config.toml
n_head = 12
d_mlp = 2048
weight_decay = 0.027
MLP neurons of a small language model. Each row is named by its layer, matrix (gate and up: input weights) and neuron, and shows model dimensions 384-447. Each number is 50 + 10 x the weight over its row's rms, rounded and kept within 0 to 99. A neuron's up and down rows have the sign that makes its largest values positive.
A block is one neuron, or neurons of one layer that tend to fire together. Before each block is what it responds to, as a language model described it from the Wikipedia text at the highest values.

Responds to: Final word-piece of Italian-style surnames and given names, often in sports tables, such as Giustolis-i, Anton-ella, Vetto-ri, Maestrell-i.
L9.gate0:49 53 30 46 48 51 76 55 42 51 40 55 47 56 60 53 43 33 63 53 54 63 48 48 55 38 51 49 60 63 58 48 63 46 61 48 57 62 56 62 47 54 39 64 38 58 50 48 48 49 39 49 65 67 47 64 51 64 62 55 41 49 49 56
L9.up0:70 57 53 28 78 47 54 51 61 55 44 57 59 47 36 44 54 46 45 56 58 55 46 44 63 32 58 54 42 40 33 60 53 43 53 53 44 50 53 54 50 63 31 50 49 56 61 19 50 55 60 48 53 54 66 74 45 56 33 77 38 50 57 47
L9.gate239:38 40 57 57 51 61 61 60 41 53 59 48 63 23 63 74 68 49 48 52 43 44 57 41 53 42 56 54 38 51 34 46 45 55 27 69 40 60 46 63 49 67 46 68 55 34 32 47 52 72 32 41 37 51 46 46 45 53 39 60 60 54 81 36
L9.up239:34 59 37 32 35 55 61 44 42 64 48 44 46 70 59 68 59 36 53 46 45 58 59 54 77 37 43 69 35 48 56 45 40 50 38 64 49 52 64 63 59 62 53 48 27 54 41 59 48 52 58 60 54 64 47 45 50 36 42 64 54 44 56 53
L9.gate990:42 45 46 39 53 37 52 46 45 51 63 34 52 66 42 50 43 52 63 43 55 43 43 62 43 43 25 60 26 38 58 47 62 48 42 50 54 41 47 55 52 57 45 48 63 50 57 60 61 61 48 45 50 33 32 65 65 56 44 48 47 58 58 58
L9.up990:42 46 49 36 50 41 47 59 40 60 41 50 60 42 52 24 44 51 60 55 42 59 46 44 50 52 63 45 25 55 53 55 38 43 44 32 63 38 56 62 52 58 57 36 67 64 32 53 59 53 34 37 53 36 57 60 57 33 30 54 49 51 65 64
L9.gate1046:58 49 48 44 50 66 57 56 41 33 52 69 50 45 55 47 57 59 36 53 58 57 51 55 52 41 40 61 47 51 68 55 59 59 37 62 53 45 40 58 51 63 54 37 49 63 58 39 55 55 49 57 41 44 48 61 55 56 48 60 43 55 73 36
L9.up1046:56 56 48 33 48 38 51 56 34 48 60 50 63 40 59 40 40 75 34 49 55 54 63 54 58 58 58 63 57 45 53 43 54 51 55 64 49 68 45 36 55 60 43 43 55 65 40 61 45 48 39 36 34 55 48 42 47 64 40 43 39 54 51 36
L9.gate1262:55 45 50 55 43 57 53 57 60 52 56 55 45 55 27 63 40 48 33 41 44 46 51 60 59 64 63 45 56 51 60 54 62 45 50 66 54 41 49 57 48 50 40 42 44 51 37 62 29 57 38 46 57 60 46 38 67 44 49 52 40 42 54 41
L9.up1262:59 61 50 52 42 50 47 49 37 55 29 48 40 44 38 57 36 51 33 71 50 40 29 51 50 60 57 50 41 44 41 51 48 38 42 44 41 49 55 36 43 53 42 59 63 48 46 41 69 54 43 55 50 60 43 48 40 43 45 50 37 59 51 42
L9.gate1572:49 34 40 40 59 57 59 51 51 40 50 54 55 38 71 30 47 44 58 61 56 39 58 61 57 36 52 48 45 51 38 60 62 44 52 64 47 44 67 32 57 43 43 54 54 47 58 58 51 44 45 40 59 55 37 45 44 53 40 46 49 41 53 54
L9.up1572:55 54 44 41 28 34 56 47 41 45 67 51 55 35 44 52 57 39 44 50 50 45 51 61 58 31 41 67 55 56 34 64 71 39 62 72 59 41 67 41 45 61 41 59 52 54 38 45 50 66 35 45 70 72 44 43 46 45 15 60 42 48 61 43
L9.gate1928:55 31 52 46 50 54 84 68 45 54 42 53 51 48 62 51 51 37 49 57 56 64 36 71 41 52 62 48 58 41 45 41 68 53 32 49 48 58 66 67 50 39 57 29 54 46 53 49 49 60 48 47 49 59 45 73 47 24 54 58 31 42 56 43
L9.up1928:69 56 51 34 57 58 48 59 50 68 53 39 43 70 56 55 57 42 59 40 30 45 54 62 49 34 46 58 51 46 35 47 56 49 37 49 51 37 43 66 55 52 54 59 46 67 52 34 40 45 46 50 58 39 45 55 53 52 54 58 62 41 46 46
L9.gate1940:46 55 49 54 54 50 53 62 54 51 72 42 44 39 48 41 56 52 48 50 56 67 53 47 69 49 49 30 56 74 45 38 41 49 44 50 50 51 55 40 55 54 37 62 57 50 40 43 52 39 46 50 58 35 36 45 49 56 62 42 42 67 56 47
L9.up1940:56 41 50 35 46 60 62 46 50 50 35 47 62 49 42 47 51 51 55 38 41 57 68 48 62 45 36 46 55 69 53 61 52 53 46 36 46 46 66 45 42 61 45 51 64 39 42 53 46 54 60 64 61 52 33 56 43 61 48 55 41 70 61 40

Responds to: Verbs of relocating or switching in biographies, usually before "to" (moved, relocated, switched); also weaker on quantifiers like several, other, all.
L9.gate354:64 63 48 47 74 61 51 71 58 60 45 48 52 58 37 58 42 46 49 49 52 59 27 43 57 48 57 41 52 62 42 60 30 54 46 47 26 50 44 44 53 72 59 46 40 62 57 79 56 40 45 52 58 50 51 62 41 43 50 50 47 61 59 41
L9.up354:50 49 49 43 59 69 63 63 69 54 64 57 41 52 41 66 60 36 69 50 48 38 63 55 55 37 45 54 29 53 55 46 55 57 65 50 51 40 53 42 42 55 59 49 42 24 58 44 61 52 51 50 64 60 54 39 46 45 39 62 41 57 40 47
L9.gate505:38 47 54 54 35 50 60 56 65 64 54 50 49 40 40 56 49 33 45 55 46 46 61 52 46 54 43 49 42 50 49 79 51 37 39 43 65 58 50 25 70 54 49 41 60 42 61 46 55 68 63 38 34 57 54 64 48 45 68 64 46 54 35 57
L9.up505:31 58 58 45 32 62 57 55 37 53 47 62 40 54 56 52 47 51 57 62 25 42 54 43 50 50 54 58 57 69 42 48 43 54 55 60 44 56 47 46 66 44 48 57 37 27 43 57 50 41 58 45 51 44 35 73 40 56 41 48 62 49 46 38
L9.gate665:47 64 38 50 71 61 50 57 37 29 53 46 36 56 27 47 42 41 49 35 47 43 31 57 53 44 46 71 50 37 55 51 61 37 70 41 45 80 59 60 49 47 77 49 60 56 60 63 63 47 46 42 56 54 41 37 49 63 48 45 45 44 37 46
L9.up665:54 43 56 18 43 49 51 55 39 46 45 45 46 39 31 57 83 45 57 49 44 50 33 45 57 32 52 61 43 33 46 52 45 52 54 39 31 41 60 52 48 52 46 39 42 63 57 48 49 48 51 46 61 54 43 48 48 52 35 78 48 60 38 57
L9.gate1222:48 58 50 42 39 50 57 57 54 42 33 51 50 43 39 42 51 52 53 58 54 17 67 58 56 59 55 51 34 60 52 55 49 44 48 50 45 65 52 49 47 56 58 58 53 63 55 37 45 35 55 55 46 36 37 63 49 35 44 63 53 66 59 53
L9.up1222:33 56 38 49 49 59 45 54 54 45 31 38 36 48 45 57 39 53 51 51 46 23 53 57 63 48 39 48 37 37 58 56 53 59 57 51 34 26 53 52 48 49 39 54 64 60 69 35 56 50 70 48 57 41 23 44 52 58 59 55 37 53 55 63
L9.gate1265:45 56 46 33 59 55 42 39 50 37 52 55 65 57 43 42 58 61 50 67 37 54 46 56 53 66 32 44 47 52 58 58 53 44 63 47 50 52 61 55 48 68 44 40 56 58 70 57 37 55 38 45 46 48 53 55 34 56 49 45 58 37 54 40
L9.up1265:29 64 44 51 51 52 53 65 60 41 47 39 41 45 47 50 50 39 51 47 51 55 62 54 52 60 51 45 42 41 36 61 41 43 47 57 50 44 37 38 55 49 55 58 46 47 59 43 58 48 46 41 43 52 54 51 44 35 23 53 63 42 47 57
L9.gate1404:58 63 55 35 35 43 51 58 68 53 51 27 49 40 66 48 42 64 48 67 55 57 48 49 48 45 76 66 42 52 45 42 42 45 36 24 43 39 38 35 54 43 34 44 58 54 45 43 47 64 62 72 36 43 62 35 40 37 34 45 56 62 53 38
L9.up1404:47 28 63 42 33 52 39 50 53 49 50 42 57 54 68 31 50 43 50 67 48 59 42 57 43 44 60 38 48 64 28 36 42 59 35 42 44 56 35 45 48 51 49 56 48 63 36 50 42 40 52 49 44 57 49 69 68 41 43 47 55 56 53 70
L9.gate1683:54 35 43 45 51 58 57 54 51 58 63 53 27 48 47 58 42 49 61 48 57 35 56 52 45 60 53 43 51 60 58 35 56 30 46 45 60 69 56 38 62 48 56 33 45 70 49 43 48 53 63 48 43 47 50 69 47 35 53 64 54 47 43 49
L9.up1683:40 28 48 58 41 58 41 37 42 36 43 46 47 55 53 47 50 58 48 62 59 40 48 52 56 63 58 53 46 46 37 53 42 46 44 53 35 41 49 44 51 42 23 46 49 32 38 51 71 64 18 45 50 59 48 44 69 43 40 41 52 51 60 60
L9.gate1713:55 46 34 49 45 32 46 49 48 43 55 52 53 50 39 49 57 73 43 57 51 38 53 43 45 68 69 43 53 41 41 53 53 42 58 43 66 42 52 48 48 43 60 55 46 49 61 59 60 53 54 47 32 36 51 53 51 45 57 63 57 46 39 59
L9.up1713:66 48 44 42 53 34 34 55 52 44 72 51 52 50 55 36 43 44 50 53 57 51 43 40 50 58 38 54 44 63 47 50 56 51 59 42 48 49 50 54 24 53 44 53 53 59 59 44 53 61 46 68 55 37 55 61 44 43 69 54 52 63 50 47

Responds to: Middle pieces of multi-part personal names, chiefly the hyphen after Arabic al-/Al-/El- (al-Assad, Al-Hazmi), plus name-internal particles, initials, or apostrophes in lists.
L10.gate1076:40 55 50 57 55 38 42 65 53 39 52 51 47 41 38 48 40 66 50 54 56 60 48 58 38 59 48 48 70 49 43 41 68 40 50 53 55 44 41 41 40 53 46 45 40 66 52 55 48 53 63 63 47 51 49 68 31 48 54 62 58 61 47 63
L10.up1076:64 43 73 37 64 47 55 46 51 57 35 53 51 47 45 36 40 52 38 55 63 60 68 52 45 46 46 57 43 65 67 54 56 50 66 52 50 64 48 55 63 40 51 42 44 31 54 40 61 70 53 44 47 49 49 66 52 53 44 43 52 23 46 35
L10.gate1078:46 65 41 64 62 46 58 41 46 50 44 31 52 46 37 47 40 66 48 60 42 41 42 66 64 70 44 50 59 52 43 42 63 35 61 58 44 72 35 46 55 39 38 54 61 24 57 56 49 41 30 47 48 54 64 42 48 65 67 38 52 60 54 45
L10.up1078:49 49 36 47 57 44 47 67 37 55 45 53 47 54 50 30 65 47 67 41 62 54 71 56 57 40 54 67 59 44 59 57 55 57 42 45 41 49 49 42 51 61 51 30 42 70 42 42 66 57 41 66 41 46 60 35 53 71 61 41 51 42 63 41

Responds to: Newline tokens that close a line, strongest after infobox-style bullet items (Born:, Products:, Spouse), also after paragraph ends and table rows.
L4.gate834:27 30 53 42 40 43 55 47 31 52 37 34 60 34 52 52 57 53 68 30 52 41 45 57 42 56 56 62 40 65 24 58 43 61 66 64 38 28 51 39 40 28 51 44 33 62 39 36 51 59 36 51 39 49 56 59 45 40 50 50 53 41 57 34
L4.up834:31 34 50 49 51 51 58 52 44 40 37 27 51 41 58 45 65 46 58 38 56 47 46 47 47 73 60 71 35 52 52 56 47 56 39 57 32 40 35 46 34 27 50 39 41 62 41 37 55 50 49 51 51 57 54 58 36 45 48 43 48 55 37 44
L4.gate930:50 49 28 43 36 43 69 42 47 46 67 62 51 43 80 54 54 58 30 49 43 47 50 39 65 53 45 35 55 60 36 41 44 44 41 47 54 47 49 50 38 53 62 53 49 50 41 49 45 34 30 47 56 59 37 53 61 46 36 65 46 58 31 45
L4.up930:50 49 40 36 52 40 67 54 59 42 49 42 33 54 36 56 45 49 53 49 35 49 46 62 48 35 47 48 45 58 76 53 53 41 49 53 54 59 58 43 55 58 54 56 44 57 48 49 64 59 53 61 55 46 46 41 49 51 78 49 61 65 39 32
L4.gate1841:67 52 61 41 52 49 51 54 35 50 34 43 52 60 43 48 65 37 64 40 35 47 39 51 55 40 46 65 73 59 51 52 58 67 55 26 62 44 42 49 47 37 44 50 55 55 40 51 49 38 61 43 48 71 65 38 43 51 55 63 61 24 56 37
L4.up1841:41 45 48 63 51 48 50 51 44 48 33 62 52 54 46 37 63 57 50 49 38 45 48 57 54 65 42 54 81 62 48 60 53 48 30 44 69 36 35 57 48 46 50 35 51 54 39 54 49 45 63 55 37 56 42 43 51 35 37 64 62 69 42 40
L4.gate1959:47 62 43 46 44 46 56 41 79 37 51 44 66 45 41 46 48 48 53 60 37 46 62 67 58 60 51 62 56 58 60 45 47 62 55 39 52 46 53 46 40 37 43 48 51 38 54 26 42 39 42 51 53 49 49 50 54 60 46 48 31 42 25 61
L4.up1959:48 38 55 51 41 51 65 45 46 44 51 45 56 48 55 56 32 64 68 54 49 53 60 55 53 54 42 56 49 49 63 57 38 62 66 49 45 45 41 30 44 38 55 45 46 50 53 30 39 37 43 61 36 61 29 53 42 39 24 45 43 56 32 70

Responds to: Mid-word pieces inside Italian surnames, mostly in sports rosters and tables, like Boc-chi, G-hi-bellini, Modi-gli-ani; weaker on other foreign word pieces and section headers.
L10.gate287:44 32 47 47 26 50 57 57 41 41 62 53 42 48 44 50 49 60 51 36 57 43 59 48 51 42 42 36 49 43 45 59 51 39 45 52 53 45 52 41 54 55 54 48 58 46 57 42 56 47 53 36 58 54 68 49 53 67 46 42 46 54 66 59
L10.up287:51 59 52 50 31 48 59 47 58 67 53 59 59 44 55 55 43 50 65 44 52 45 78 56 55 53 57 39 49 50 41 60 59 32 49 72 47 48 48 45 47 60 51 45 38 38 57 52 46 42 50 46 59 60 48 47 68 60 39 48 50 46 60 48
L10.gate1745:54 59 63 46 51 62 50 42 70 45 45 35 63 57 62 69 25 54 58 44 40 45 57 63 53 43 70 61 57 46 46 45 48 46 56 42 51 56 51 72 50 50 56 45 55 45 60 59 44 44 48 51 54 48 55 60 59 63 59 62 46 49 57 52
L10.up1745:72 38 58 43 54 53 53 45 43 39 58 54 51 79 44 56 56 58 56 47 62 51 58 47 56 46 43 55 44 72 56 39 36 46 43 40 58 56 57 57 48 48 62 53 63 63 48 53 44 56 55 58 53 40 50 55 38 31 40 44 48 64 56 41

Responds to: Final word pieces that complete a multi-token first name just before a surname, such as Vincenz-o, Marc-o, Scott-y; occasionally "of" after a percentage or "later" after a time span.
L4.gate680:43 47 37 46 36 41 58 43 48 52 42 61 54 51 34 36 30 38 63 38 67 41 59 36 56 43 36 57 45 44 49 70 53 38 45 67 41 54 47 33 46 71 51 37 49 55 48 46 45 46 48 47 37 31 41 43 58 58 42 38 45 71 51 36
L4.up680:51 45 59 49 43 80 54 58 62 63 35 59 52 34 64 49 49 50 58 38 51 39 65 45 56 55 48 51 42 56 42 60 64 44 35 38 37 66 60 40 39 60 59 35 40 51 53 40 49 70 52 44 51 42 49 48 59 53 46 62 45 47 51 31
L4.gate806:56 36 36 51 65 77 37 50 52 50 56 39 37 49 49 60 51 47 40 53 58 56 62 73 64 52 56 57 47 39 50 33 56 39 65 58 46 40 50 45 31 62 53 52 53 60 48 54 72 74 50 51 65 53 36 45 69 54 50 52 43 52 58 55
L4.up806:53 60 43 51 58 50 48 51 58 61 46 67 55 45 55 61 41 38 48 60 49 61 40 54 50 39 40 58 34 39 67 41 50 51 65 50 53 53 57 35 37 64 31 57 44 44 49 36 57 65 48 49 37 61 51 33 56 49 63 52 41 61 58 57
L4.gate1739:55 52 42 41 45 53 55 50 60 35 69 64 55 45 43 65 52 50 63 59 50 48 38 51 44 34 55 62 52 35 56 44 58 36 49 59 45 52 50 44 54 62 58 49 38 65 59 39 53 28 48 32 54 54 50 44 33 59 63 65 40 46 42 45
L4.up1739:54 72 53 37 49 41 53 55 53 42 62 36 58 49 58 44 69 43 40 40 53 50 28 55 35 53 48 52 24 36 54 50 27 47 50 37 40 52 33 53 58 49 54 62 59 37 51 50 54 64 47 57 46 37 37 38 53 57 45 52 43 61 56 41
L4.gate1800:59 40 49 37 60 37 52 60 53 56 38 49 63 67 64 51 42 53 50 47 49 61 52 31 45 49 60 30 48 40 41 73 44 58 54 55 44 48 60 56 49 62 56 55 39 63 65 51 69 46 44 16 45 68 45 51 52 52 65 63 47 64 69 50
L4.up1800:53 54 51 41 53 64 55 61 46 48 48 57 49 64 44 45 53 57 42 51 59 42 61 39 56 46 57 58 37 37 43 59 44 57 51 50 52 66 38 40 54 69 58 53 53 39 55 61 42 55 38 45 61 63 61 24 67 51 65 40 63 79 42 42

Responds to: Hyphens joining the parts of compound names, mostly Arabic al-/Al- names (al-Assad, al-Qaeda) and Saint-Cyr, also compound numbers like sixty-one and co-produced.
L4.gate505:58 56 57 51 45 69 46 46 39 50 46 55 34 52 61 41 56 54 37 52 44 41 51 48 58 47 55 38 61 34 32 33 50 29 55 26 38 46 49 45 33 56 55 60 51 49 41 37 49 35 48 56 54 70 42 54 37 50 56 53 60 51 46 56
L4.up505:56 48 60 29 55 55 63 44 44 46 38 53 46 44 55 40 40 40 50 37 56 57 51 51 40 44 40 39 46 54 39 53 44 53 48 55 64 49 30 64 44 35 51 50 54 35 39 65 46 38 64 45 37 54 36 52 56 56 56 42 52 50 49 57
L4.gate931:46 54 57 33 42 74 48 38 40 58 54 50 54 59 47 43 56 29 49 48 50 48 60 52 61 58 52 59 61 26 63 41 40 45 49 44 63 55 41 41 44 56 53 54 51 34 49 51 63 51 46 64 47 55 42 62 51 41 68 59 49 65 51 42
L4.up931:52 61 41 36 59 47 43 52 34 54 34 45 55 56 53 66 42 42 40 67 33 53 47 56 44 51 40 64 54 44 60 40 39 68 55 66 42 68 53 36 53 51 61 47 45 35 67 36 57 40 41 48 50 47 67 65 24 70 46 73 32 38 43 46
L4.gate1527:61 45 63 38 48 55 53 58 67 59 38 51 48 35 56 46 59 55 45 39 51 66 45 66 55 39 72 32 48 53 59 48 23 39 51 44 52 52 43 52 44 52 39 56 46 51 52 40 36 56 50 47 54 40 46 63 46 51 36 61 45 69 39 51
L4.up1527:71 75 66 35 62 59 65 58 59 50 30 57 62 56 63 42 56 34 60 37 56 41 58 66 24 37 57 45 55 58 45 38 56 43 55 43 43 47 49 44 23 56 54 50 42 43 65 44 48 70 59 47 62 34 42 57 60 52 56 61 53 54 45 59
L4.gate1615:52 65 36 42 48 25 64 46 52 69 41 45 48 54 41 49 42 37 49 48 65 61 53 54 59 61 51 40 52 51 35 45 58 46 40 47 56 46 64 59 31 62 35 66 61 70 51 57 53 61 52 50 39 59 50 55 38 36 43 62 42 58 51 48
L4.up1615:60 43 54 51 54 54 35 28 43 55 43 39 56 52 68 68 47 57 61 43 44 66 48 28 74 50 51 46 59 51 43 36 51 49 48 47 51 59 30 48 46 46 50 43 65 44 46 24 53 60 35 55 46 28 48 55 41 26 69 59 46 38 53 39

Responds to: Tokens inside a multi-part personal name, after the first part and before the surname: the hyphen in Arabic Al-/al-/Abdul- names (Al-Hamad, Abdul-Jabbar), plus middle names, initials' periods and nickname quotes.
L9.gate116:55 39 31 51 57 32 42 53 42 36 53 59 69 52 58 65 48 55 53 42 54 42 47 66 49 55 57 64 60 37 41 44 51 43 38 40 49 48 46 51 42 54 48 52 59 59 53 56 61 57 38 43 44 49 57 28 42 33 44 44 38 62 68 71
L9.up116:51 55 58 56 56 45 57 68 48 43 64 56 58 51 43 59 53 54 67 55 52 58 51 45 61 45 49 48 82 42 46 63 39 52 55 54 61 50 39 52 42 50 51 37 55 50 32 60 32 54 67 44 45 53 39 39 40 32 52 45 42 39 43 41
L9.gate462:56 46 48 65 56 25 55 45 49 46 56 58 56 50 31 40 29 44 58 50 63 40 53 52 41 30 31 47 51 35 53 59 47 58 53 44 41 58 53 35 57 58 52 46 35 65 50 66 40 56 35 53 41 59 37 57 51 36 60 57 38 73 59 49
L9.up462:32 64 43 48 35 46 71 53 52 40 30 41 56 48 45 46 47 55 38 47 58 43 58 30 42 28 55 46 79 55 62 49 39 48 47 63 48 65 33 46 50 55 35 58 51 45 78 51 59 46 57 58 40 50 45 53 64 49 52 31 47 64 28 28
L9.gate466:47 51 32 35 39 48 47 55 40 51 44 41 52 56 50 40 37 41 41 44 42 64 62 56 68 47 43 44 39 41 37 69 42 50 58 49 39 35 47 69 53 48 29 47 55 41 66 40 62 38 59 55 31 60 49 50 54 43 49 53 62 55 41 61
L9.up466:42 53 62 37 31 69 50 41 70 49 37 44 43 68 60 50 54 55 59 41 51 60 47 53 51 66 59 38 56 50 49 39 49 65 51 43 54 59 50 51 56 57 46 53 52 55 50 49 61 50 59 58 51 32 37 28 65 67 58 45 39 49 31 42
L9.gate723:48 50 48 53 29 47 45 49 41 46 37 41 57 34 37 40 37 59 33 25 70 45 52 61 44 50 54 33 69 36 60 67 54 53 61 53 48 51 44 42 59 50 39 59 57 45 47 54 61 52 55 62 37 57 54 50 66 54 54 29 44 46 40 65
L9.up723:54 58 40 54 62 56 48 65 43 54 58 56 45 39 74 41 26 54 47 41 71 44 23 50 54 42 38 46 68 58 45 49 30 37 63 51 40 49 26 78 57 60 50 46 46 51 75 69 58 50 40 67 44 43 26 47 52 59 47 55 47 53 55 35
L9.gate1197:49 31 55 50 67 49 78 52 65 49 50 39 45 69 51 49 63 57 66 45 64 56 47 53 53 64 53 44 65 54 47 35 56 41 46 64 51 39 43 38 45 63 49 57 42 43 79 42 48 44 29 47 60 54 44 54 53 59 40 35 51 50 51 59
L9.up1197:44 62 49 49 55 54 39 60 50 38 41 57 36 47 40 29 40 55 46 62 45 34 57 55 54 42 52 48 69 46 53 37 54 59 64 46 40 48 42 63 59 49 66 52 36 57 55 47 41 62 49 67 61 45 40 55 49 42 55 60 55 32 64 33
L9.gate1621:56 24 60 47 62 27 28 27 48 68 57 51 71 66 44 41 74 57 30 46 42 64 24 39 53 42 54 47 44 53 42 64 59 42 32 61 35 49 53 37 54 55 51 57 42 54 25 57 53 48 52 55 37 43 48 66 54 68 33 47 48 39 58 35
L9.up1621:50 55 52 57 54 65 56 60 61 59 55 48 67 55 28 36 47 49 32 45 59 59 66 48 38 41 58 63 58 56 58 47 50 30 39 42 37 50 61 25 33 65 59 60 57 64 54 53 40 41 29 57 46 47 49 54 40 53 47 65 51 65 47 56
L9.gate1673:40 46 30 50 52 47 49 51 46 43 48 32 59 39 54 54 41 38 42 65 39 59 63 62 43 56 51 56 44 68 51 47 57 40 65 24 55 50 49 67 36 44 55 47 40 49 45 55 70 42 57 60 46 52 38 51 57 61 34 57 43 52 43 42
L9.up1673:47 64 61 58 55 51 54 67 49 60 34 40 57 70 33 47 63 44 39 54 39 59 53 69 34 55 45 56 58 48 42 56 46 48 40 65 36 39 49 57 39 55 43 29 41 33 48 67 67 53 41 49 57 48 44 43 52 59 41 55 48 60 50 48
L9.gate2046:51 47 50 56 72 42 57 49 40 50 48 60 49 46 66 37 41 52 57 51 61 45 37 47 74 56 58 57 41 52 55 56 41 52 59 59 38 40 54 51 49 59 63 43 61 34 40 51 48 66 47 55 64 77 57 50 62 58 33 52 63 61 55 37
L9.up2046:43 51 46 43 53 49 51 51 38 44 52 30 51 47 43 38 36 29 57 46 73 64 49 56 54 54 43 41 50 55 56 50 64 37 52 53 47 60 54 30 54 51 54 55 31 45 47 52 34 62 48 39 55 64 60 44 41 45 54 48 39 45 52 65

Responds to: Line breaks that end list or infobox items before the next "- " entry, and closing == or === after section headings such as ==History==.
L10.gate202:52 55 52 48 36 52 46 53 47 39 64 46 42 76 57 60 40 41 33 53 25 48 63 45 49 40 46 76 57 50 54 58 42 59 57 51 72 39 43 53 36 48 59 39 48 43 42 44 50 47 57 54 29 22 62 67 45 42 47 53 44 48 53 65
L10.up202:63 37 46 39 58 46 58 40 42 50 63 41 53 73 54 55 34 54 47 59 38 59 63 38 39 65 37 71 46 60 49 59 55 54 30 67 52 22 41 53 19 45 55 41 63 52 37 31 64 42 44 49 33 38 58 67 47 55 40 33 40 56 51 35
L10.gate1143:49 49 37 24 34 44 62 54 43 41 57 59 51 50 66 60 47 33 56 50 46 46 53 43 61 51 47 62 37 48 54 51 53 41 53 55 48 47 66 47 47 46 68 67 56 48 64 71 60 35 33 44 49 51 50 53 61 62 49 47 48 51 48 31
L10.up1143:63 56 39 41 44 43 49 63 52 60 52 36 37 50 67 58 43 41 48 52 59 34 54 32 71 58 70 54 42 41 60 59 38 34 45 53 42 40 55 59 64 45 61 60 56 46 43 51 45 35 40 58 34 58 49 51 58 54 65 47 47 62 49 29